MLP neurons of a small language model. Each row is named by its layer, matrix (gate and up: input weights) and neuron, and shows model dimensions 0-127. Each number is 128 + 24 x the weight over its row's rms, rounded and kept within 0 to 255. Numbers have three digits each. A neuron's up and down rows have the sign that makes its largest values positive.
A block is one neuron, or neurons of one layer that tend to fire together. After each block is what it responds to, as a language model described it from the Wikipedia text at the highest values.

L3.gate123:126095100097109143089136116169141117123153142112155098145096138100109090174145110156106119128101101112116118074162126137094117144140079112147137153149150158118131139139111156127151128136113095139130104145159132187136138127139123151164128143146174126107103108078149178151138156127148119137134147151135146161135072160088092124124149157117124125081184144102164126125148125093124115100146
L3.up123:113132180107173089114083101142129127115097134165147153110151131100108135176109146114127091095140120165119121108126126133161085102151159134141141111125116141137151083186125104109123163127119148115087144134116117147126104154115099124135134129108112130106115132104166100116104128147156109123122106130114130154092093122157092160113161147148095169132159094129150111117154154187122139118101
L3.gate217:149068147116097114121157129160123141115058138140103112125136113139115131081117143136141111144155127135111114099109140150113082161121154143135109112149127160124128136134125102160129086144140135108169087118098151151141109107116143100111124087100112087135108175119161135127111125116128103159132104093108134136153081104133116130117116107147163107161149113174134130146170139110151154171050
L3.up217:093132152145107113213140114098106167079123161135171140104122075116131114112146092133164158142138154111106153122113105115102136118117095111113119111093102087139154151189126145151118154088155110105113114141128141099097134144123143142147151125102146131088150104123118117128116076125123149128128101138100106130152085139150129150114164143141120150089120144146118106137153126108143144131134
L3.gate533:128099144139114136104147097122134156133104120154155147122154084156144166110119143145098111103153094117120093111151157142126115132073097166140115134093096098166115139125120145158129124143133104128148109152106110133109109145091133096141150124125149158159139112123151095149097124110143116118140120124090157137184097098128126103120127135156130107129138144122109169136119176152149159139132
L3.up533:127101125135129159119102121116154118119138131175118107125125104137108132117095100168120081118137109107123133100138126116115104129113140125128093105103134082109100170175120065120186149148126107065104144124135110113129138096101126141158120087110131131125137172070143106088112144090180150137112121092121157149143158065120096110104144166140106133129133148113159115138125115114157108142125
L3.gate627:127102124140159115105132110114132140070108137147185102122103175124096158129126131090110098139102184144141178115105162139142125111147078126108096123108132155110086115129156177124147086127145131090111115183133099104111116105104119124157159107178161095138072120138128116160151126105112104135110115112083137137104132116152066125085121132114095130143104142122085097133107112121136121124137
L3.up627:118103113104109137187128137092128092119118091167136113128120131150116118167140128158159157141173087106105106140151159173120125149167179106173141153106115149119124134149109093157138157095147115103142075146112151158137105153084140100141134146104117150125158127132130128129107146113155148133123095152158115130137105160133132122114112133129168127145147088119097098134132129097145126106128
Responds to: Clause-introducing connectives

L4.gate36:126138090123099151148154167094104152082136075129146123095081134157101161099120097061162131127153124107091148121117086117132134113172162122154127135109112139140110131171144109132130135132114183132120140113083142137118151104117152145132137114079137176170124143111085148120095071136129114139110142121116097147147094115091131136154166151144124132121101115139129129136150159113159121161131
L4.up36:103128103142076127145102121104110116128152054159155069103102122114121153104197133102109140108169100113134104110137166101129134076151150119130113136170151122152127131121106094114130158103100133097157135082108119084115152127162136130109155101126116146154171133123103162079127083126084104156108131105119123170134084100108143129125150115131138112124096096156146120144127105142120136146110
L4.gate271:127122123100115144122130111144168156102130109160158112102134115163142121177111106162111127087101124123123127090147179153104157077166149121129138112116122154133090119165157117122139165144083147083144151153117111133087132113135101154112136121102130137103112198139161166134150108070122119161122165125136142147164138109111153136128155110116133120155119149074093159097145106095133128132125
L4.up271:135091155084160169108163144116147113102125096175122173082119107175145118150108133133141128102160169139091142124135115145142160115108120097161153079121098117102125173132125110105136123128114150112109122130127162124111124091134094120134119106143156129182121145178154169142133127140102107151140143132121151124133162116130116120107141122132176112094172135131170153164157116111138081147097
L4.gate402:101138124150140095166132096123127184136099114137163144142086113147123143119098147138185163110105103103147139148131101113151156146106136161152108089126137111168141124145158155156103118130113115099117131132164145163124090085166129133140132100138125153085115122115153115150105095135149107128149118153092111149136119127136109136171119131115137105173151111122106113086138127140163122181135
L4.up402:115119145119134106156152082125132143110146141119150120091141143070142149133107116130103150108124119132106110116179171096110166136177140132169087117142101072136172147162141072142132097093128115100131114147109120126168115093142133104104161070138103117152127150168095118152122087132158119119141135092145102142137128151119123141123136128123124155112111125126150115162142143133152131138160
L4.gate431:106108163101085111102136132126125126107087137130151138148124147162143101124143137110136152118161170110090132130160135144130114126133143110120148156152097149154154149134136149133095163132113110124104141127110133144179151129134125134115104072097146178140131115140105142123127103109131180154144104122152118100109077178119093144170123135114169118159166130126103106150164114124160150146117
L4.up431:099123150106153106113136115105135149101148091136111110102119150135111128169135113139126102135103158113095163127144109103111107141130115127091141097123132141104138128105138101132092129120094118176093136138108125122130157115113117124107146098128155094142154132104111177170141129151104151156130138107090126132142142092188101112120111103120144120127160136139106119148133134128145113150092
Responds to: Clause-opening boundary tokens

L3.gate160:137170167185135144109156136136093085158116115124138115115137117102099120110072188114107166116178115133153097144111136134165138149125123129115160105127110156110111112134114132188109162139124112119139085115154148127134173152168121144102090138142077144148099127103133153115162163088137161103128151099113145136161145100129159138079111134100111148104111134108125126151135126142093119095085
L3.up160:125126127139124145097099109143163117163085109141122090117110132136107130173157150071106122127140135126162185114126150100118134168136155114120134134136129099156160125155096085105125105124153135124130105134130115102133115118102130090120139113128094125098132164152144153113141125120104121103123150139134132131124134100141110139157142164150150161088130157107085156111102133123117121151120
L3.gate236:157133129095136116140100132128121094085128162145132152096133079146076092105101129105120132091167115082183099094141099137098117092129136130133145125135161110102103172135132140108079125152131120106115137134148110129117145125132107118124145131169119152090119125140172168135078136125076132141132104128126120130146103108094109147104124154111147092109088115129105154101120120133102144150118
L3.up236:091128102148147131112173143092137147154129161129147138085105125135096128160121150138146088104146126139171119129153179140155099120130130118160105117159105118122120117144138095159137161115169156164163073144139132171159121138138134120110157164093173096108103133115119160097112086128128156107093109120105103088132116158142116163072136108136091110146155110171129078119147105157122153079094
L3.gate339:123120106110154156122159100155137139147168142094114134095151090120127170112120136104080114114135110110139140100123136169082127110102062145146128119172102088136117147153184126167119155115065099145116126157117164154121103157162125122122086107145145125101127105116108122097149150107105116127111106111125153120133123123142150126095105147181100147124175163125098130115126130136170104108137
L3.up339:139100129153146150136116134100105124124147091184126108131151152127119132140086116115117148131135153137138157104159119126079122118147114103095115162114123110144095152100113075132160129149148121104147152185135179116132126128106114155127120144120158167107147121088132146102119107183158152130107107125126104164130153157134134133144083087149128106119131147098134121109131092150127131158164
L3.gate497:117157089111116143097103110129134135206123114126109141108198174121140106115108116110081146146108128125131145159148110159099146098096117095103136146138097090115068134126131106115131148079136129142117113130119116112109125092148128145133126147146108137110117144132145173133132187124142162128161067149133153132118117112094123119095158141137133163117081120143126115111125113161103148147113
L3.up497:155099147150147113189145147089163125127124094137117133103160101145163127137108126126164142107112088117060151140097129098171140109125083147178180126081139099127104106192152152127102137124099111113107094143104131145077130104143088135101134165157134133110065105116123142142121158106133130112099088122095125131135100145087150151144125166140114108114102144120149152126164107101096095115124
Responds to: Negation word "no"

L5.gate111:136127142156131112124157130075110129132169119119168133124079141119128143117156123104151115115144164092117121147145134120113088139125110139097092121130128135128147114130120106130120133144161161120130124141141112128119152135110080084093145093123064117109152081102146122131130094118126101116115146146153135138145187129125115166089138133179084141120158126068181142102124124107124125096135
L5.up111:136142143124113137111151127150101139137119118125160110119108145133121160139119127135133128141126128157157130146095091094119141132140093115127159097119106093126134127102183100151121127084177134092128124122091139129126117132108107160140113138110130128162155157122143081102128110124171147134129154104122120070109162133146145046148104164155161128136124156123126158124159150163136147151113
Responds to: Mid-word fragments

L3.gate28:166109137166138122127130130080115108111132084122115140114141122168134111158117135134120101130187117157164109134139112140117152130108170118115118123149119172111128161140095093101116130138157116152124127100106143124133083127097108135093147121139130132101163134090136134164157130112082103112148123176132119122092078099089116116123179160126148106151140110146154106132144122146133106171082
L3.up28:145104138112117107124167089140141118070079145115124129108127118133147089141147127098135118100110127120186116173113132165150115150092066080183154130124156107171125163133112105125103144089133126172140130110136102110122151107129110129143103157138161127098150155129121167116098131166109115096162153086127143143147134149113151157163130126137109112122154140156163143138116085151154111118132
L3.gate75:148126162104145117077104130129123144143125092120102070170154101095109125126140131135136147107135133135147129145136100126131137106076101144112112115122120136091143112114112066110189139127136096171127119144108159153156131122095177140142144097104125114127125093069158189131130155120164145134124104078139115154126141168141132087123123132138144119119126121133082082136094153122098130121088
L3.up75:123155167102118118130143163124105125119113125126115117098098143140115168098149140100130111118183135131106129165150138123124129135083123099136161084121105123111119141104169149101128100144184099144095106152098110086128136157109178115115159109164161122115123116154133139162103102162118134107144144111163137106120171110111125127161182123133157179132124160114151075160075139130178134141139
L3.gate354:131127142144107106149131098114168139133115117118142096097112121154148158127109133140142107183160123130153117106070079154121115117127077090150132150148119144152172145128109124099130173142104135110169107125118116113152133096134130124124154126145117143116153145131141136167141148116147149186158128109114152120140116181129119100149111124134111126153119091122117135106116128132144061126137
L3.up354:095127157155139113123128117133111093121130140121177149096171134134097158175121154137117119160135164158143096131172142122183121121165143153096102116168125125127082081163123156114153138135110147149120106164104164117117115094145154111110157105146117096163146132168162112137131160138109118147140115151112124125104126150111127126135082135128152140144125093146133139170089146150135113152150
L3.gate517:098121114144102085112159095131156169120102152128161098160126098139186135121132155136115166130142127152114116113101119093164158148100125155145139143127159133131158113150116121130138121104102081091132149145152112178131209138117126090124153103161117161100122122123157123168114144136140125120116110124138092112144088128152149125122147130153100121136147138158102110150136152140147126149067
L3.up517:080120164117101114120129102130147120138117116104142154094124148161162098141151138093107133127122113155114100128140134100146115150158135184091101129151117112102150077108126100160128113109140137135157137173124144123118147128129159140108145127156086160116122167176147113116096111138109134122139123151127102084090081172128079145112137164134124080139137135105111094121116098109114170102096
Responds to: Clause-opening function words

L5.gate571:128128140158172100135089130143139114155072152112136112093133097135132150134145115063112096162107115178121139117115141118133145177106129131131116172177111159151118120115132117116118132125146135132128130114113170126165137169133102145106164133119094089119111094125130103147143129101101158100146126142023121120097106124105131149155137101133083144127143136123102103161121100154104156139157
L5.up571:124110119158091101154119095111159144120100162122151112128084127122131116127138158133145134197137138124151132109113112146125121123131138102143168152124112137133158094157124117090145113170118127161093124175152122107143105118143115149094155116136145125097141159136147118130144131120107112144202136148146087138089116128134151161149076127128123165136147121082107139151140112125121163132099
Responds to: Main verb after subject

L5.gate620:104111153098113189075133126130164103133098104110127113100160141108136161146119118132125139142108124094129141105101127146174162125092078128194111121128164162159134136132141101122130199144075120122165103172111120149129095073141067148125177112135137144132151120153115154130096126092127136126117131138144094124143078144137125131127134125133124104118085126102122120116168107112141101116127
L5.up620:154101126052131119136124172108091172116099100111127142125124100112171152119133135119122125144189140105118113120181166117129141126098138116153151122100114123134114152163132096129068115118133106091102096130151116091107107144107121130098107102149167173088152152091100156109126124103160143147126110127097128104115151110149096062124111093126162101072115127120151109106142128125103150111129
Responds to: Clause-opening function words

L3.gate386:170127134099137120154089145107144180112156119150121164132095156095166168098115159153135120102145176129114125162130128138178155108142126133104160151169180177109145121159151131131107119117100119161109121103096182116115126105113188153140151101126111101108133106113147127129172108131128118174155106141116148150107062132092149132132121153164151099137080121106138078126110118146141150128119
L3.up386:064106138098129157149136137132138112139144128139111133115142098161129093111144095139128118098151108124117104126123112146078140128118100102162142082133137154101102117171131113119115099179094131130121104094095150154147142123101144183118073108116130121122155145099118127129169139103076125170133123167123122132108136116129219149138136112167111149137163119118129119143126094164137156121117
L3.gate531:100154125102134098127116113125103144108150099097154127126140158170161126175163140173144130111136130107150149078154137154123130048128079126116120140169123146133133162150130127128089129166113142090142120104132156164147149140106109134112157178133144084137205169125141115138116138111136137095107146124137128137142093094112108165138111138143143140170127098112078080155095079110133148144095
L3.up531:140076119121078131099127107171148137154140110170094124093102086121131132115187137171126127159164117135141139068131132118163111151114142097125094102124123102137153132118140146130110168127134082143115147089119109137136121135145153116118101154109157161127121159143108131141131135116128091143120114167152131130134109130133102136074127124176103116131158137087091097147137145146108112091124
L3.gate541:125131103139160146130113148120141160098119118149134125136123120155132123139143134137120149100131143139153145123173118093175072150147090131121142093165163134134173159138106128107071133099123133138105143064137114175140144164105156098075127142090093105140124164150139150129121066132115128147113096126157146161101149164108172116139173130136141159133156141131120107171096112117096087130127
L3.up541:091122128116113139151132142118165137132157169128104139096129139096121089101087107096151125136132143155153153125115129119154120137168108139090100135148107137146089117126139137143104148131131105112132154125137115150141141089174137113111118143083137115144167155064119124107153135174123111130150121132121101109156166133098083117139122147167084093120133107137134114114130164132140134108098
L3.gate552:139110139082119081126080162146142107134123096149097111121166173105142140144139077131132179096131157121121145113141120136143109131122112094139155115137120169141095142117155153099066142131149105141102140101112114163113108081116164119078130080113121137142128160095110127166144087130137142185119128095183108119102140097110118094087125104143106116135115154153106113137133101110094099129134
L3.up552:147148134097142158121098108129134132153166128140108106179090134156103150153152089148131118156126144177106155125121144174112118173127103116144122099179095125111135128130170174115105141155142097140136143144139129124160130130140147156117129114125098126128114175101112148123156150101118113163137117085101118150143163134149117126139127112138119149084121134112140104119148102141143086114099
Responds to: End of person names

L4.gate93:112132125089127108119126119133092152133097100129162137154131115164123135110157154103105132156154119158163179180117139130169103122131139115147152143117111136140095131151211174151157162113107108120125128156169129160098090097181051153139151122097108120138177131137110137134098135150134157142131134180114147169141090147114159101078133129148122146092137122109118131105124065144120109107172
L4.up93:080163125128114109099129117145149136154101140157129159122096153146110172147146133096120102156127168094170150154163115120109131156130173130092178106133135122154110129147137158142156133100082131096147125154136129136132158149168123150105139160150103122166177138122121126123126140122100092133131141084114106168110088119113112096074177148145111156126132105118083118146144113134115143092138
L4.gate158:091130136062074126112153127140152119138175102140124137123146115099131125128121124126101131110138135187108135173121118139159160152185105160135128117128103078152136159146125114117104096129152112130113134097125137137175084067087158125098137098134114164156123167118147107172150148117138156149096124106071081112124127100116142138126105119088071124149149120168123135152133116080107121122110
L4.up158:126119127142123135160100137115106137123150094124143068125115140169096121119154120112125127121160123132111144087099128149132109171131102133137136107119135137138144185147149093102088153086175118109153087132095114172157092117132150153122129076119093081117165107115116170120138095153148136127114105105129075147164106152118160132091126105114127111142124149136134051094158097123106137123126
L4.gate213:103112129124141171137159137128100105125138116125152134137132138110126110126149131103133108139130144150111124116121097149107081156143124138142115133111144165110121136128096132060081126177139160174119115133096138115120080115151133146089129126160121117115119188107158135108119152089093130172108091145103139151118126151139148160147134086130109154129121153155155131129130108144131133152138
L4.up213:141129103200092073122148123138133130104115133168144106137129146142113111148144116176119120142115121121136105110156124137156113155143157137120121120071172142095163146156077132099111144108154129113127141153072157114186115094146096156071181132112151153110167133146129130129154173088098118133139096141126145120149106094126130128128144087138094120118162140137117116106130109116146111112094
L4.gate588:127111116079126099147140145096119131148158122152152148167061088151103059173142126174108156145156061147165090097127099100119168156121110114109166122142132125088174102148130121108118146138102104119125142129159106138144139099086155137114123111156141139139134139085130114121122143136163132146094120070143123150157147125088132095120120132104129101103150130160156129095141091097111107130150
L4.up588:134172181114153139127100139129138147099086128148141150207109137152135177163180096156154155102141123110107155138121125144077183090133109108136110114117110117111090115155160143140158109083136122113145095065152134164141097102137157130166132126158165154119113130111141111166150128140128143120132128129099117123146129120118166114106130134133143096127144137174104108105126089094167164069086
Responds to: End of name

L3.gate35:100139149095119092141126146092120094145070141060113127111192140149141110140108144124131168107110136124145136132177132130137108062123140155119163106138086127130101164077127097121124122094106130123115171154110149108138082151167126089141150118097157107133127167177140154106142143131120108162131124212128149094121141094073173148119106134119162161135131100120137118133095146157118141107141
L3.up35:148114108150134111142146073163120108108154126192110124080128127140161128115151120139133174090136197144106129118159091127085116142105157151106139172128105135101155141154151097134133117111104137097146120111158145134148119144185145164138133153111079127111105149145176142113107167123146148151103145121098149137164134138145125123181122148167126091082127156167096120091107130096137138129108
L3.gate57:141112135136127093099156137125088126134141091137149101158113170115153114139103131079149100141156107107159126129127096136081116099102111154099148088144168169122157120131123121110180145118122130108151138125126128110123167082104147105121100115108076114116159124151153086187117142098122161161131118143105116140113163138183133128125121115104099116134067172095086126084149166133102136173156
L3.up57:181092140110133092151121138128119111135140152135096127147157126165162135114128103145146152112121142135139124145161082175130139137125141120141143161117098099131153131116117093165143121073131185106173099159104154113145135129151159146113127133095089119129132144138160137144126140140106149147146091146114087140109169108098159091156107105102096144144136109114125115098107159082115130087095
L3.gate435:121153108150128132125095139145133094044161158151121142102181106151126119147124112137125167118107146126108119099124115174115084149111132126103130123148151174109126127151135103133142098181116095145158106135133142136106140127132132112125124128136142149128115160108133128094120102120153163153112125105129119198119135116111147165118112125101121147068142103143134130132064159114129124114144
L3.up435:144138161142115129145116095130125118078140129178165127120132174137118151130129102132141101088110117105088101128099104132122132152126121089138129141112099134131093139146146102112089130121079110142095112125111134137124178108122138134110143140157131111118067138129097116084090106125144143109128111094115118174179141124164098170114127109139125136122095093099135130150147094099108140129155
L3.gate504:062127160135072128139160145156155135156116123131139142126094180085145105146154125091156107125137157158109136142159091160105123091077132149116160088114142165140131083191133135124171127150078115174116100138092136108136138156128141118137145154122105165118155153166118139097145093104158107093130134112104141128131154136138105112117143119142162159140131149112121115111134134099165135148117
L3.up504:118091145131127132167104123138116152120186149063098140124117129141111086147160092154127117097137126107113121139111139145161113128155120126167140085159122120114166110119134160138152171122148129127109132138087172165174124138168096108133129125129118082168174127151142109140132150125122130111143103146109172132149154108162150134113135128144150157124152115145129074137095102126147127133110
Responds to: Mid-word subword fragments

L4.gate247:080096173123098142099117140103167111149115138133130104154178131159098127095154111116107106103125106134090130148108112133146157076100163132139143103137126141172112133143075090150130136128159157120133100173129104109109101091164128118138133095157086102111142168143100102131207119145116126128140125098119115153156124106135084153171147132084080134131141078131142143136116120155143116111091
L4.up247:143126107170140116098111123074123126095106151137114116144121141142158133107138085141147129127154157102143130075159123168170145138090132086132161137081127118155181137110115079135145105152132121136101098126086143123106108169123091137140142132105140115125119146120120115153134077145135130104109168118162114140111107076090104164136152090114088121130116115151138181145157130177136114140134
L4.gate268:128159077150150108108137106130177112113102182080107128139135136101147154158105099132137102131142077098147150136127116151132156089154107113147120136121145147177142116152110151137096121113127122139166145143148089119142085081108150121101147143138123154102127149168128151181114166088137105150113150119111127145166224066143124093122116137082130129125100150104159158126121119124144097112136
L4.up268:098154126147095148157146145072106140128096113122124135160145121141135092082138147105135160142107114107129137104119155111109114123107169127116099136057103121153121138095102131140132125137156119122122132064100095101093104129139123092128135114148118151142114081163128124132155145127116127145155103091125126150148141085139145099118150099141147091163152150093143126133167155110124112151101
L4.gate530:086087122134095138108115124154192124150147139109108126162137142140090141133125118145123113118149152139135086128118121134135129131077151188161111158093115129125149126122150130151110148149086122125071101096176154100167130130122105117114167136148132158082120205161084140159165100124104136123138130135136090161131134084127149131139157175100108125160139129132130167159103120148151154132131
L4.up530:135143102146149097106142116161119170132153160154132087110110130091106148150100106091141148113134142104123138120102117139120217105136155083117183123142140126158145162154106098078121169132142118112176161105156116079090122133154105110148160092163100137146070166118145157151116128188126111196089157116136093138132105132094094151137132141126087105125121121112134129085121112134118136139119
L4.gate632:116115074141139128097127106107145137122113142123112131146103124133144112147119176123081140131123127108097155115132166120117119139092176117100130125101108138114134158148153121160147143120147123111125117118128125085125154145170075128125180088108123154088128173147125193149106119137097092138127103132127046136126137088176157152094151140131105102094134135124135132162127098099143151128148
L4.up632:132115142142171119088103146075107153129152120137095108203125142123112166140132127138092110128138134147127164129133169090136150111103180143157129134117137151098166120160109117111106156135153128151074114138120079113133157122090130160140153154105129176132108212112120144163134113139111071177172145147100092126130167106139112095126117129120079096132152168119117135141137122109126159164093
Responds to: Clause-opening subordinators